python train.py --n_layer=15 --vocab_size=8192 --activation="tanh_gelu" --norm="rmsnorm" --norm_place="pre" --tie_embeddings=true --init="normal" --init_std_down=0.0201
MLP neurons of a small language model. Each row is named by its layer, matrix (up: input weights) and neuron, and shows model dimensions 96-287. Each number is 128 + 32 x the weight over its row's rms, rounded and kept within 0 to 255. Numbers have three digits each.
After each neuron's rows, "fires in" lists the words (lower case) most often at its 100 highest values on Wikipedia text that the model never trained on.

L2.up1687:079104160128057087078151012126156111118096093120102167070158156144069122165159154137116145126083131161123064187120128134123116095170118148108146082188125138151177078142101073136140212155176093119125143116095149128103151183173164094125185122110103156136143148144130137120146164124095147124102156161154160168068108128110163118147130136140122106122108134133090118103155169142121113136198116131140082144145115124080112046154038159069162135143086102129085083140168098142109074122127156152158124118083162086134095201172188133123125123127176188146145118123148162131163115116141104159
fires in: "on", "to", "until", "after"

L2.up761:143126184135160114148163084111162125109105108093113141119150183123137165057116094172199127157115105130157126081160099145141150068135143139124147057142095104089055124092132154149194166164138152093171092079161132121181063144161092158153110142135180142087058108116130141114164139132090145060132108160149118146142149135177101153153120071136131126194160136092158119121100167103064100212122111082175156127139133143125112148190124101126111119094132123128142087137188149169140076172126172094170157173138112080114119157143131200116109185167143124113155116135034146111157163184106110145
fires in: "of"

L2.up2235:147124098107144152123126124166135114135155091109068148091169079102119152123137109165144188144085159146141160079150163192115106154146078192093095097136147160176120073124131125103107106158111077144129087130064110153157155139111159145064207186104162073114132133126145155092094114130097114114101113156128106180131132104164154098152124082125069136107104094028134141207126162171102068143062132117105097113117126171116108094137064117146147135161161075133157083129118142087079159091120140098202159135086113143120170196182115116207114056134107106173084165123173153151075145131141126167
fires in: "to", "his", "him", "they"

L2.up2499:162088207133163101068222041111166148150143129113091071151062084186115123118166057146117058136127052144119161157164140116164168124115129095125133101125110098159181109137083135158126098125166149117140199105126142098098166152162152130136138078138165145092143056089112122105096172141104103095146115072165201183176145104167131143106099153161199139082127123118130082116091142074115087137191152106112112154169066138114094135144075119120065188120130178167124105098134115068102079122139158108178158140068128100098099114152158117122114193129142139071176041117086129142183132090169110079
fires in: "when", "as", "during"

L2.up902:164134150120097114155162101100112146138110147158148120156158107118127095061180127128086140088147209089107162197108103164150177139147158134125108162150128134156158115120172142156170157168098091101127162144116120115147113130142102149132154114149100092179089106109109061194155054079102182132153127188105099107063091143101147136169141096140163134124138145108086107119063136170123172110109146146143127112162101075058086152146084150138087169140118159093118181106149174104155166092152158104125118099207184093149084132120131167111131159139120144141056150149143130137150108185080133133
fires in: "that", "which", "to", "at", "on"

L2.up82:066094151093113102124158133060137127120160140119086149120071121124132085092141101134112093121127094141168075146183086138137174112135161125085106169113166141092120109155070132129102131123101122124179078115146094140087141173130132114119131098121167053212114044146093127133124113111159132116113142144141094129175124100070180127106114123127152120135096157088116143201098166077153081216149138065098121100160132183088042157104117119133119097128143130196147122109170123122113083195179136145170132135118185116113136183120095121143109171167131152061104082176128147171179112155068175117
fires in: "of", "more", "two", "following", "three", "one"

L2.up289:112134126156127142075182138179121115167123063180102114076112096111058080138158111071133091211124129110154104094114123173132136097127146141116156170146112118116086137118113007134134079101135141088208143186097140124123095114117178157099174152108194142136149090141118102139142106145099090120137163112094119119131065117149125136129093169165170096099120087076129130092154117134126127134111081112141162157165133131076193152138118131129124145163097142120046130084102108109133160107150124178148125105095146106104090107149143146171104174170097152139093130163169168171098094055106091185
fires in: "of"

L2.up2395:080129141192107128085115137132126115151138153120103138176136146153052111104136150175149114111118158076122149073121094122108169113099189107105158137167146142136136125133120133101152121141109126125138131101131145178127111107112095145101199120147113143121091106153146142085144150103111141141166136124118050096113111113128127155167155108140078159155156139070124118128113175126128142127181117103116076086120157112073080103126167170133107185145139171106127146146137109096088102127060154165143112183108166143139115132155137099121134161109116158115166138139131165147147117147192159170
fires in: "for", "which", "of", "in"

L2.up1235:100110145111112123167122130132167078126072166122160126125133146124123128146129076148161093159097138125158130156117163047058130065095160168129129113169142077121162148146041150121130090151106157144157158082098126154098086144151115159085154170110133155070144136120128148121052138139102157100127138162163136167136075143157105092158117112103119108101150166078145119105106155131123117107250163093163111163097144112092096211146068167129101144135126161124117113161180150139148102152157133156110107140068106118165124155113144078122104125144172128125124129117137162114045106143120090109
fires in: "he", "found", "dave", "hectares"

L2.up758:140118219117141093072192095128096112077111120187113182128118168112112111102179147128155126179155146171116070130126161076112165149134103140146116116096162120187144087123141121162149127196161158097133119109115079137119101126107160136152105116160121135141113151156136145103177158146093123095148109104145162129067160124114106144064116128118133055161120105208145117072124115204094091095123152128146119090095137117145112177162036087070115174116172133151115143116149095127171128155084156156119128200060143191089097164135153154147098141177178144162166049111081182157163120131122187148
fires in: "during", "to", "of", "following", "from", "large"

L2.up1948:144107124136136087099119109138164128127117113114085194101183114147106116095182106094097129210087144146148107171140092055164133087111125062163086135146124105152109080141163118148120118124159099132121147208146176161164164118141096126137179082125137102118111125098137108115128152094068119101147158148168108123091078156138092134146078174124126120143184076109146118131162194114159134123134105159153079114142176145138138103074063142074145173162136177116101163173144161159122066127121140158130120130076143111114051159105175093155097105173053134131114123088135212172142115123119178214
fires in: "and", "to", "1", "or"

L2.up342:084143123102083161078087087057156160131079109133139175131155119119151133074153102157147100109181146153152098143095076193188188126163117128110160107170143101147105122147101101081123127163165147079152118102082064125126129099164142178164090132114130135157140143143046088141173090130088100109115148104136081110131084085147159129076132175146157087105133134071179113121161112093141125145199165140121158163148102113118120239136099083089094096178125112136166109024166111182169084161075140153187117088126171139124123120099103124128118106117113065216157164145117108150141169131073062124
fires in: "is", "was", "on"

L2.up1266:175185104143113175146129095109177115189078118088123142113087145122089187147091161086159130091083152156154098049136112093125091165070124140120121103096079107110140112138083152125137129119175178102166092180185110129132140163143159131103206171067181143129143140105100142161141095079099158033132201068123097080130092099095134110177112166117134105104156076124135151204161079080088082144139071139168106141187126169105110108133059147108150138105169151120142125158146101167171162139125187155138157141180156121109150126113073146163087098163097126185102115069150152153042098149117134165
fires in: "to", "be", "into", "become", "go", "in"

L2.up1960:100122188130145111152116120097114099135113114113121146121135111157136062131117144155111076108163140144135110167112074146173140125142141149147165164102170128164152064157140089118197111114146078172079142161101118134155154121198063205126059126133168141118127106097123107130109115046098100107128137120201111120066149166192196126141104117109134068119174138147096105106096169122126156147096105146169129220148152174109118149180098156118141080146136159144163089146121165120185104161144171134127119133102141145145098089123140131231120128135070087163083143118147121137103164113124143187
fires in: "which", "their", "either", "who", "both", "its"

L2.up478:104127143107163132122112074097087150160135157096151191142089094149111141078142116160150099109166105091125140104147113061122194074190097099146143094141133117122134142101087150116123130079190127127133129108132086097140165139211150081100158107126190093126167104140148118076089083142113125066100136106211192125160101105135128152127135139156084137124164167108128080207157161111105125152138065144141117168102098077129121152045066129102153161115115143188130136125172137160106127092156080134067096153145121124170080177108124124124103131129117068092123118160134116149191160129129083110
fires in: "also", "then", "succeeded", "found", "later"

L2.up1662:136126114189078128139146117089146131153116022189129102115100113123090101109191138073089175171098105141144127102194126078153114095163160080116142169111200198155135140166151137132160114139094134139132188132153169177069109103156167111096193118126130091201101036142134132108131132155086142143123099116153146169151112113123080135160109164134144120139149117155132141115090155128056114125128105135142112116172107134102091149119061180137076155208115135141182126132162130156098131128129190167096111148093143144091116108136073146163138166168130211167113126096181196134159112078096196120
fires in: "in", "of", "as", "than", "to", "deny"

L2.up1639:119122164081106111104137119132151076106113101179134166065217124143058051026140112117119206117145075111140137177164156068083142191144197105129167118193099151117150140144132129132160167162176111140113070139125118156096126111136106141167126172111117130156123173148131107121120145135104168126131183203110127162095148118152123121151079121109144105160122163142119131110091144141134107184183155146088109151108171136146160155173068103112103135153104128169155158153155160163138102109142150136123129146133119166100118208190140095132126109147101119157071113129102163129142109122083142129
fires in: "of", "to", "later", "delayed", "and"

L2.up2557:110164106109047174092128136183144108168144174113059146151099130133144190134113057154108139130179137065107122067140071168129158160082082155098154155186128151165160114095123103104131143099137134122119091048103153119138091178139160124106171136119150128107121161118148162158118137119146144141116145082165162144160092093136126140111128162144163085102153136081135072132096147138166113127094106170095120163124133162085126157125089132097174054118084094124245171114177151074165119075142158140098131135116184124154115110134146138157101208108137136177123165139114138156171087168106098099
fires in: "as", "home"

L2.up1833:116158097086102162151158137143154082098045103124146166156159141140064096147151154145141112155174165087142132126189129163140099126145141115077099111120138097166129099143127142227102172158194186190082096119193155151122127099130100087081168106137143147129054150172134095117109121076102107151129136132112110115091058146173150163081103102162164090092116206116168137133166132092140150141122183106140147165155057077104071132127159052123117124177091087182129123138181142168143115171124207124160144163121140093144160129153133104196133153151070113160072093167087152125087084129123137120
fires in: "were", "are", "had", "and"

L2.up583:140153109150104206137128120118121082140079116174120134194149164128156123124096111158108116167161165145116102085151118102132180130135089126094125123089181174178083108166127088129173084124164194120140077168160159161123141119155119168070162133127116097150114125110135115111127162078134125134126152149126000185135069089137136147123082102148148096140143128034111130095167112191105130168109158123148108155103176133109096155179132136108098166175176163107180128166158170153112139150144143186145163128127180162143123167091131139202096123160144152168015156100157155149151110121135126187
fires in: "to", "the", "a", "his", "its", "that"

L2.up2003:148166151097190116087121136135108146115147153150116139103152121150138151146158119111168083125170117164128085137143132118178104144135119152117131079139175080117123147177065133114183118155096107114121161159123062170105056175145180124108156188120168145129103125123073066147133099088165168110079165086182113117148137087126085120152089153146116159192087105148164137200141124172102117132137126120141113161122090083159091134128096153089124105148125211096146148145191111176102132109166168178127130149098187029160113172123077198164116111145083179063101128126101141125143128196068145122
fires in: "to"

L2.up523:143106161149153163124104105122109096072143113155146184073168148087103080079102134143156125174175164133168110203098129100192121146163123166070116106145200098151141132095110077109120097177227137159180178113084091165187099192128099076140085129146132141121110091093145098118095147099104113088128131121122150170114156132125156119139127125159101078102105138147116072119165099115135073101088153120130139101128128095092123090181112082072177121124122079165118151117124104099079159095185130092174131188086143128139100142136157138163141061094131162088121144105129142129101131069101048120
fires in: "s", "the"

L2.up406:086057138142158164100191095093188072119111192172098123130092117151135156060087096158111177120116177122117141106192100132152160103166111095144118132149132168128131127173147133182153078149135115066157156185121109162113115134214134170115158027097104051146099113130139100108133164058097119135119112117192139165061168117134128179094092118131093137130145098083178106145142131169134116184131113160126141120129077164137105092121100186187119137139129096122157131156133110137135099155104109126100143097137084182100142186131152130142113145137085131102143143140171097106230126155139091073
fires in: "at", "near", "in", "where", "still", "who"

L2.up1019:133104091098120087086088075144134178079048089123130155081139108146083094072157140127120115169090152099146142216103100171147241142128120091076194116176139149151132136141130125141128127114122115139111170117144156155187143122145102142066179140128162064173111096141083072120107101163098044086142155126156127165094097093123195096120100142163115088142086140086156094098095138153115115130171150146120098120186079217139124126121152092117134132176085063113141069116120130107152106167134192150140105116056062176099139162152161162169056089158121097139158105086089144169196124185130161167
fires in: "were", "are", "was", "by", "a", "in"

L2.up1441:157179134164117076101200129149124098145168136135132128080161121078112089119113126146116129172036078114127055167134130110167144104125151145069164167126135144100110115206125227132146107087113074124186135157106132129161173151124120116111154083155138122121119115160121136137088076140114140112100120118057060141150150138116072142148121103097067111097142129131109129143130132072129115092154172134149124130158126123109134107142068134133102142104104186150138157124104192099102127175186126072086142163100095157110135141153114117102143090144106203154103129144124107110129128159154134108
fires in: "a", "i", "china"

L2.up293:113094174164128128142116084114129146136104054182117146127148095187081149119101124098128133124130172123168065172060107131139136133143115161126141130130146097196167088160136132112105175134148087093105142135139091124141119115114140237108133113067128144101143106135107124097202117123101155138143189158079168179077122192200113114200108088170187134090137115135120080129113152156115081155105070153191088163144067142116087137123099158088086164171133177153147150119117124155163147183138137111060130139122087162165111142155099107113142130140127091074110115082144174128143118118186133174
fires in: "her", "a", "she", "casualties"

L2.up2252:113101095115074129092168127071168168166093067106089154101143171112106115115115150092112184136079176096179116096146085142167144147188096146095098101147178168150138126122120076090150179124119135161118088127108154172123125133153144104088180150061113070204126119096096122136147091132069112104161120156162153131080123060157172204136084146088090116179151129120136126125192147170113075113126152091146119102156125146119078138177101160111108082179148117109114095096141102128084170140149121105148142093137142142113141129104203138153065132158112139139108131093125155110210152097159123107
fires in: "on", "in"

L2.up1961:183150158130141102147135136148175149131153122154088124134156125113063140086160090141069115153166116156146111152122121106160152109131083137069102145116113180125160114146097189142210058064097107138139125111080102155111107191180122084073142135123162136081091092117106136197155147109144146117139163068137152089164091175125141078132128144109151105131187142222099161062161063121099163058138140103129086137128130150112083180166116137067121151150087120097169109122113207128165120138109113103122134138056166133121054115162131094155118044136121092151132192140130119155143151086142137098
fires in: "the", "that", "they", "by", "this"

L2.up1007:168098128151101089128187151140164166116149115181110143135210144105066123105173106162131121172075190135124225110145146131182111105161091111103176156123148104115157123129078136098152150165093145090146122100147153136139111123133165143098170155174130163155142109119114163147132090144107139124133167147186123159112091112156138134144078143154137038160153170076115168131117163166068177116132177108134193108141115149132103165190092134091081145138171099159120131163164140094132127109089195104066142112111117163193096123109138124190124159206089103132103139075102185110113102088115161137
fires in: "that", "of", "such", "what"

L2.up1563:132149168115113095065142150123162105055099153149126155081158077107098113120160131085147121071158093128130137124111185111046090088174130111133138155172214096104076150104152087136159098148093158093150102185136089161159142117210154136078184168115170145178063154139147098154142172131116080135085106139100136052086123135133151139145113068084067091118150060207137124131158156113107128127179144134129123165147137114068123131164089109120114098133122105179163158115173167214107110141170153111092068164152101066104078088103106184180069146153146117090070149136143130152158168177126088138
fires in: "of", "to", "votes", "there", "members"

L2.up698:195126098141121185146146184113151093119127107095113113127162146138143166102180148122150078099133134113092153130079116103157140125118109128120129075201128185133110126150132173090151112104112153140210144119134147140147123151191107142080145199186118130130082086105092123151150102119120108126112096140148086144059099136115121124172128117157118100172133129097072084147199166165164099128121069176144083151205200153106102139184155100141126108076147150121162171060213139112121128140171121063130163148104113132044108109076159089164100112145194149130145152093138116133118168173158065118
fires in: "that", "which", "whom", "corinth"

L2.up632:169123121105073154110088121142212159149131053153139104066091107134147124147100072119074169174113100101133141112183143136199088095117156155085118145116148142146158138156197118122180093104159120099126138139133117110108155145162110123129149164139174107126128093119109131181109168081123119102163120140167087090155040087050127131125119136123075141170183104137125125112112120098106139100151101125116165100173182093097154084104148198134108171166128091118119148184164114093118085169089140114147140153084102119129131156136116145147091177146134115086074182141112136151134109119202149153
fires in: "the", "and", "to", "with", "in"

L2.up884:142060113129079139098147129134124123136177089128108094119127148078177126087175153126217128120126140063153086162157110116137206129200143116097100092133116140104127104077123077129215134134069133082170072088126089145143128105159126116111116143082144101142143098066165143130087175157072113105153124097182137155143165154164121155180139122122126103142155199174152109057108141080109093104160097156179130067072172117044069115123070094098159138173176109161126098101114150140170159108128154138138147144105099103191122143118148103126101112125107080153124071190106112160092174117131156078
fires in: "that", "history", "background"

L2.up276:176125118145067147077187095098103165084160153204098122081173103119156092103162134109165129128130102080146073188085147152165152124152136126065173146171121128102126088146140145148162166109127084115106078122119118153128108134176172179101143095089127096136141078068124142110136161132101132146113178109125116082133119125164177153190117133155190120104136201152051102034119149137126097177130100083143153102046122095095083152138088123076118107185130155142049141147074197168111155150161177101167139150129072110150084127134089127184114151187129109107149098110061139172134152166138186171
fires in: "s", "a", "that", "her"

L2.up35:171089153123126143108173129108125099175109151152073091102174160053165101082170109093093062123144161144119151120095129112174153116175135161016106110161163140102079077133139131118142107197127133070108168158058110145143138161120174142100225108165144160144155091152109108130088142164163076135129124113120104111111121147143093099124107093105138110121100105129167083079095126210129168089152157134143162107100115178167157121118098100091121188151155130130096123130194094108129115112126161200102166088049193095097111163130153134091107134156108099136122111166090138119143154191141121148
fires in: "from", "according", "said", "embassy"

L2.up12:098111098106091169144144099141126157183136137139092094064152163176116109106125075132150105141124125151141153106101131093111098126132046091100074146133203060162094102080134140137119107086125128126154127095169059137150060203164123178109121160115162076146141111074107085137166142130089134062128077159176089115167121144157159120161044187162147150106177149116100116135127144090109137180087104108094131123116074088056136118131114042136093160148185108158108147108172143139094093138153135161151170136105178097128128205103118132143131165152076154066092135130129200134109143154153142126
fires in: "to", "can", "may", "should", "cannot", "could"

L2.up447:111076137242097105065147109161101169130181143149167146124104122107092182050155182102216097070133150118111111164133119185137207119165140100173126139158151140189169111144110125146176103162117160148169205114069143155064135168140144179123168145145125174092094143131112074137119152120177080152126128155151086118121110115101121154135129114093145113155141157073114143141179066121156106106123121155121158089125105124129137164110088062118145170142156023148070181087106137121133124148107101179119175119126134103101099117165070092182084141112140144238098144129082147152169208127094155131
fires in: "succeeded", "preceded", "aged", "other", "age"

L2.up77:112108107159079129096176168181183176076136099191125122186100186139102046174141187107121100103192121083143104146148059154113120138126131065110054125099155136189169126087127072150170106123133139106143105147150137130115107139098162094088103133083091167192110133066104124075130103041083136115142153127112080151152161157166192123108114096089140122146154137159141061086124106137110154180108071149109199137114198129113107112152140208142109090149085076107158139140143143088172142109193096148123137137156100146128141118180145167182113164150182165151081129105124112178165106121108158142
fires in: "the", "to", "that", "on", "announced", "with"

L2.up2390:167082124128181143126109092102143085151168130127126115157151142106084133182137110117129109141170116126122109114155070178133123094186091150094107165113186113116148131136143184130098078096077135101148126190134167108163094182146097127121154146104174092113104115081090164171121148068130141121086088144047123118153064158153210100161136156114081110120122155115117107123114179088126122141091094110196140101127095142098130093138113116121141121153117095079114125112105148129069116134121116152107134212090149109167058160132122122181134097172075098070118131164142167138131116144154161094
fires in: "who", "imaishi", "hiroyuki"

L2.up1242:124086163132099114168151117083112150154095092150113111141043162168087088122161136120135134154051175134114113115160091176193143102109118163113097169155133155118085138103125082126126160116131158118145179140134077124144121122141097157113189152130134126143128134040089099141106060096094154119128128156137118111146158101162148145156128070141128147158195027048117139142134108164099141169164128133095111094255150155116108172160125144101049164130148113123110161095156176072132121126168166102080121132134125177155111142143112218135066099138124123125149210155024155130151105173099148205
fires in: "with", "against", "to", "in"

L2.up2223:143089153119166096137148069111063114101183115145112167073128106151147138068115128163139124180150171207137136171172083117198140084136112128132170095150088108139104063164068084087168071132176076168112121114071136163096127161118151115132115136147143137054095100137091158112131095124133150145093191090195136184143101139185204171160148086126122079105108105110127071186178123133095130119099155123097149126134078061081089148123055128115152120126187109068127112168171150165088141122157124129162105134052165142135100128156160133168129091125131118127139162070111103146120091122087117190
fires in: "s", "becomes"

L2.up933:148096113152185094158120119085098168120126093157055109145070104050186108132108147108109102114101097101080157146132158119138153127150062169096105199113179111132168122109128142079190093177083072131085085113102157143098118090167074135115133157101158147054125017126135169141094142111100115162097118154194189119126109117141091136142110099087149072147104153161083134089130157137078127125191060110144057122136128150182090153155088076142084136153091134138115132160068144141151162129116140130138144142098077216120094129106095143099104194140141144122135108055124195154106079128138203118
fires in: "he", "she", "then", "also", "later"

L2.up1358:124158119116118168113159122137212106132131136171119134116119128175109122078141167144136117125137165086150146155126109175121146119195140095136147137140139127164105076129099089189128141151141126128133130169169057131159064201140070123048135094063135091153074128112092085116131140104119096086166181155153086083124102143093123082113092090123153151126150195103155124118110166116140187147133153102156180135119086142130132102126119127142165163158131087104106182116126146125174106091168200152143157148080129111174129199086113192146135137166057150163082113141155070141153102122140106170
fires in: "in", "because", "said"

L2.up1628:166074083114123102161094114140179115173153077186111123129152093074123127098168179086152135144113117145111120169133151131101123168155160116131151137105094070116164117100114099115153121134123099117137196115082114124092131116112156148097163094114103143140152112134095148134130118158139180151144151064176136139122104076173218146152162026129114116103121173085120092151097155123084107145156133125123102128089160094120122119130056096055114130117159143109113126110097108137106151117167174138079181128111088131102092145114118099162128105140187152122130094104149141163176126086132104116
fires in: "he", "hectares", "it", "6", "d"

L2.up660:115161121098136117098116125068166171090116054152125162104090136134159100137128127091130102167071130125163108037145141124122131145116134138148077176126134103173162063124112140130062104135128125149137149136093129161127151168141175109158158139110133108139121119148118110107096079101130147098127098159056086157115134094142143167147129166149079101123122141116134118097133127171123164123126152058087127106145093121096100082068075160167093180199090101027159140142167165094100134140124132163111144170171161133147114161081091125141092094134125117150053126105139155124107119106137131130
fires in: "has", "have", "of", "for", "having", "are"

L2.up2198:149107145106101162111159116125152098173148125128095158083105090140146121093166132175130092120131165150137132136130131074208094181143129089076134110101130112192166054136070133156146126182147081118098160141079092092149173108220117155133169171136080167068109074101086100159098143102134117064113149179170117144116182133173141199112119131147072147137158095171170124149149142125095098035178096174190169108174131169141098114147118142110126145072145155130118153054153102161070136125175139083156159158093100122123111158151114118120111096130163081165156127091041152146152095182133121116
fires in: "first", "during"

L2.up550:107072204167143084132073114109177151060109116120112149150194118124055127112126103174170112101124177156186065177144157130132130098191134181098125089092178108102159086095183147146088106143194171075123161113100097144145141139133129132163157140118118173120128136087146112144132153073139080092152150134128131151185108103133172174185102159107118113179096170210130130110103103149124146124148190075140112091163098106107131138111050122093134151173126064097077082104115090123129083132152196183128197185047124048156147162109143137168131131153087091159131081126104198156179140129143099213
fires in: "in", "that", "while", "if", "by", "when"

L2.up623:127123116099121071106138143136182086128164095199128149087136167134167136145154149125111136154123151155141115113173097110072173137103135136070154115171126160154110135107127129177091158134102130086130064187110109195090109080100176083140136099117098086165148080149116159100146111039065099106118132138185083075114173142124098176130164178152135057184137118133079107126186114141109110135167108172118105142050134138124063156124113092159131130129156138094149154174098127145167100203155160163184125129145191157106164157128163100158132211183132147125080167134131187124164167106105137122
fires in: "a", "this", "the"

L2.up2414:175078167234086053125116140144147213110141118142141127122106139140128140157129120109134101166074189171125128116114158128171118096157111114062168119116137098099121147175146091139152097139099130098186129206103128130121101186131164111079135152090142152135103074110122072046101107143121148067131149050159135147143092123168120182153145106158145110148130138123105137140125099164109174122131133128139067123169087120164107161173106108123049153150148127079120156149149133092172092144068119117152130138107105154069130095136126118144041120141121135193099144108088222136143118193110129136
fires in: "of", "in", "from", "during", "for"

L2.up1589:112132120126116077061131127074127097092105157174058179143182133088108070143143174151140091065103160120131114076140095066137150171157095155110154154110163092084165146175093113117150150153118150145107136109127155129108104147169143126102138067126178121175124080094100177125157162108118092144112131147105090166082098072157153189126129089105160080095100153128067073104107158152100125170156143189141168143103087086115125156183091083139090162172178128092142084153116235135161177103125100146238151177124115145142084135093146112177140115129161108156115161108077156149149131107118151141
fires in: "its", "their", "his", "this", "these", "receiving"

L2.up1491:135068138169138103124174118125141098155140101149109091140164106137131107116164191186175110137151173110142132140164151139136146095146099106087191122100111133095131133118122135175117121152116130079125143182085182101107091154165109123156141177087113124134064063090112118140098137138099126099141093081112167111107140086170113133160106175137095046143155124116097132095168137114116139186166196144195075099101115090119075126215128108054120175161090133186170034126160127130168092175143151103216165145116154211164121090138122131111056081165128119141136138127136189146151140162191104136
fires in: "during", "on", "following", "if", "that", "when"

L2.up95:098053129071082111140159117108124125202135125177087112078123165149112091141132146099156143063114178115123114086167062173200091128122079121129112130131155098129172136152106109160141054101072108114134152122102132081088140168161149146146141131095144101151155131087052128096100089118136137083159069123147157156098097145125064172182126096164088094150147126085127102114105197192106171162110158155125130126225095155130122119155071129088118148169112095138121082127197126085159119196114071132138124158116172156172056127131136122116116037135145098157100171095086148118144137165166101118
fires in: "to", "at", "against", "from", "across", "by"

L2.up1611:126057135147131137059130105070145127105145096133123142107081116063085106132105185152048143141086133155103145188138159051088139098150128146088190138126145139172137047190132100161116108142082065151148153157136109163135194166111159122063180131164137086152100078148088138148140171155118113144112198093196179141065056114132160114147154120157141108147175141126092125139127134110110133118135150118137082082138174187113133103144108120124144175164117121162078126102094136153107097137054146151133118182067078182122112144129117129174116057105115124144147115093091108123145111143129104169
fires in: "and", "then"

L2.up263:140170151087138125113110120087134111191102108132094140093174170130063118142166076142122166079158130123148090199104087172120123175162069138122135132134165139121105117070113120064149162168151144119134149063163038163152082106146203096067173116170114139052131137123116128127166131106145131150145119190070116133116163115095049108172138170094156099182186159110159096132132208139097150066134112193176137071124146158143134156201108131069128076153099140106143157145102136191105109093104100132138129133141119165083147167145095116107151120141096100162202077171135107126127148157103139103
fires in: "she", "he", "hectares", "her", "his"

L2.up731:122056130147052076126165115140089115173140149144094164073113099137070098105181110129109135097127090189087151199151066112109118103139082180141152137085177149122149116074113159110135111136094136100140144094135041111107152101144155063099146100080122145160086103118123095114100115125139128081128153165111107066118129178173119127174115123130077121105188115106127117171170157068110091141151179144130130121132134173079103121123063070110139137152161148128157117145083120150106158140121178113161131163083147100137118176097116112156098100183106102155057159111126158140124133153118159185
fires in: "not", "there", "we", "to", "i", "it"

L2.up921:146102095166119113088083150144159134135125132168079072131118109081107104136132133066133136084102152150158129144094141117130160158143112093106131132116211134160089137135066072088125099182121132097166149164144124117126110178135152129161158143125181152097128069104069134123160132116123093123140191150151152118107129114109101095202148145121107121171136150137113135099188081099105122131113072119177075165157143149094129130161077175138097175123135060098158152149154122138110120148079103103165134169121144147126127104114126150180093119180107202177137150102158169161111119132146119169
fires in: "he", "aged", "hectares"

L2.up835:157158189096157093067082105139114129159157116119127145152158124124176122076188096114101095130122101118141134125167139161153176077138148125156142142144086100090151114095173164175208151155087104119106140078099182143129075114146115144096137126144140120093114144124101119068098072109154132209072136114103141093149137080093157186127083130083175107127074133129135126106135130172079131149112086121150088065085150104089096129117111154153121179195182195110139182101168149142087149165109146165101151189134116104172184141113166178100113159131164121116109114113153057147084222149098129139
fires in: "many", "most", "some", "all", "few", "major"

L2.up780:113119152109076112056048113138158115136158142164123172121153098146111161108163158174083154111140118152184135182100170081169143179159109168108168162104179141130151119166105169101172129166218126109096162155179122151118104171217056108160111112109076154110064116159121088136127112087177120142141093148120120087077156085092096158134091148095075084116138150177106169085119178148111089091162150110155133132121130100142096130136116109121140111118157145120125147151140197093144192141113176111212108094105206090122135133107149135108121090149127065137106140091146142147147145129182180136
fires in: "the", "this", "it", "his"

L2.up2397:120145146136153098165141090129093145130120103135091102074131115091117163141135118089113062202135053160097150096148102141144128082113085136121126159112141067088118085141170105120151098123071119140143164214103130088124120119092082166142126153128194120144113126157118114115116126150089083148092148089099128130162092162166116154194101157130115094152121089143168100073100082101137103056127134095127122169099220137126132149125115125118147138183143115102176117112107145116125163128109167127127168172137134097121142089126097197136129109142166147123112147086121148194083066109153127121
fires in: "3", "1", "19", "2", "10", "6"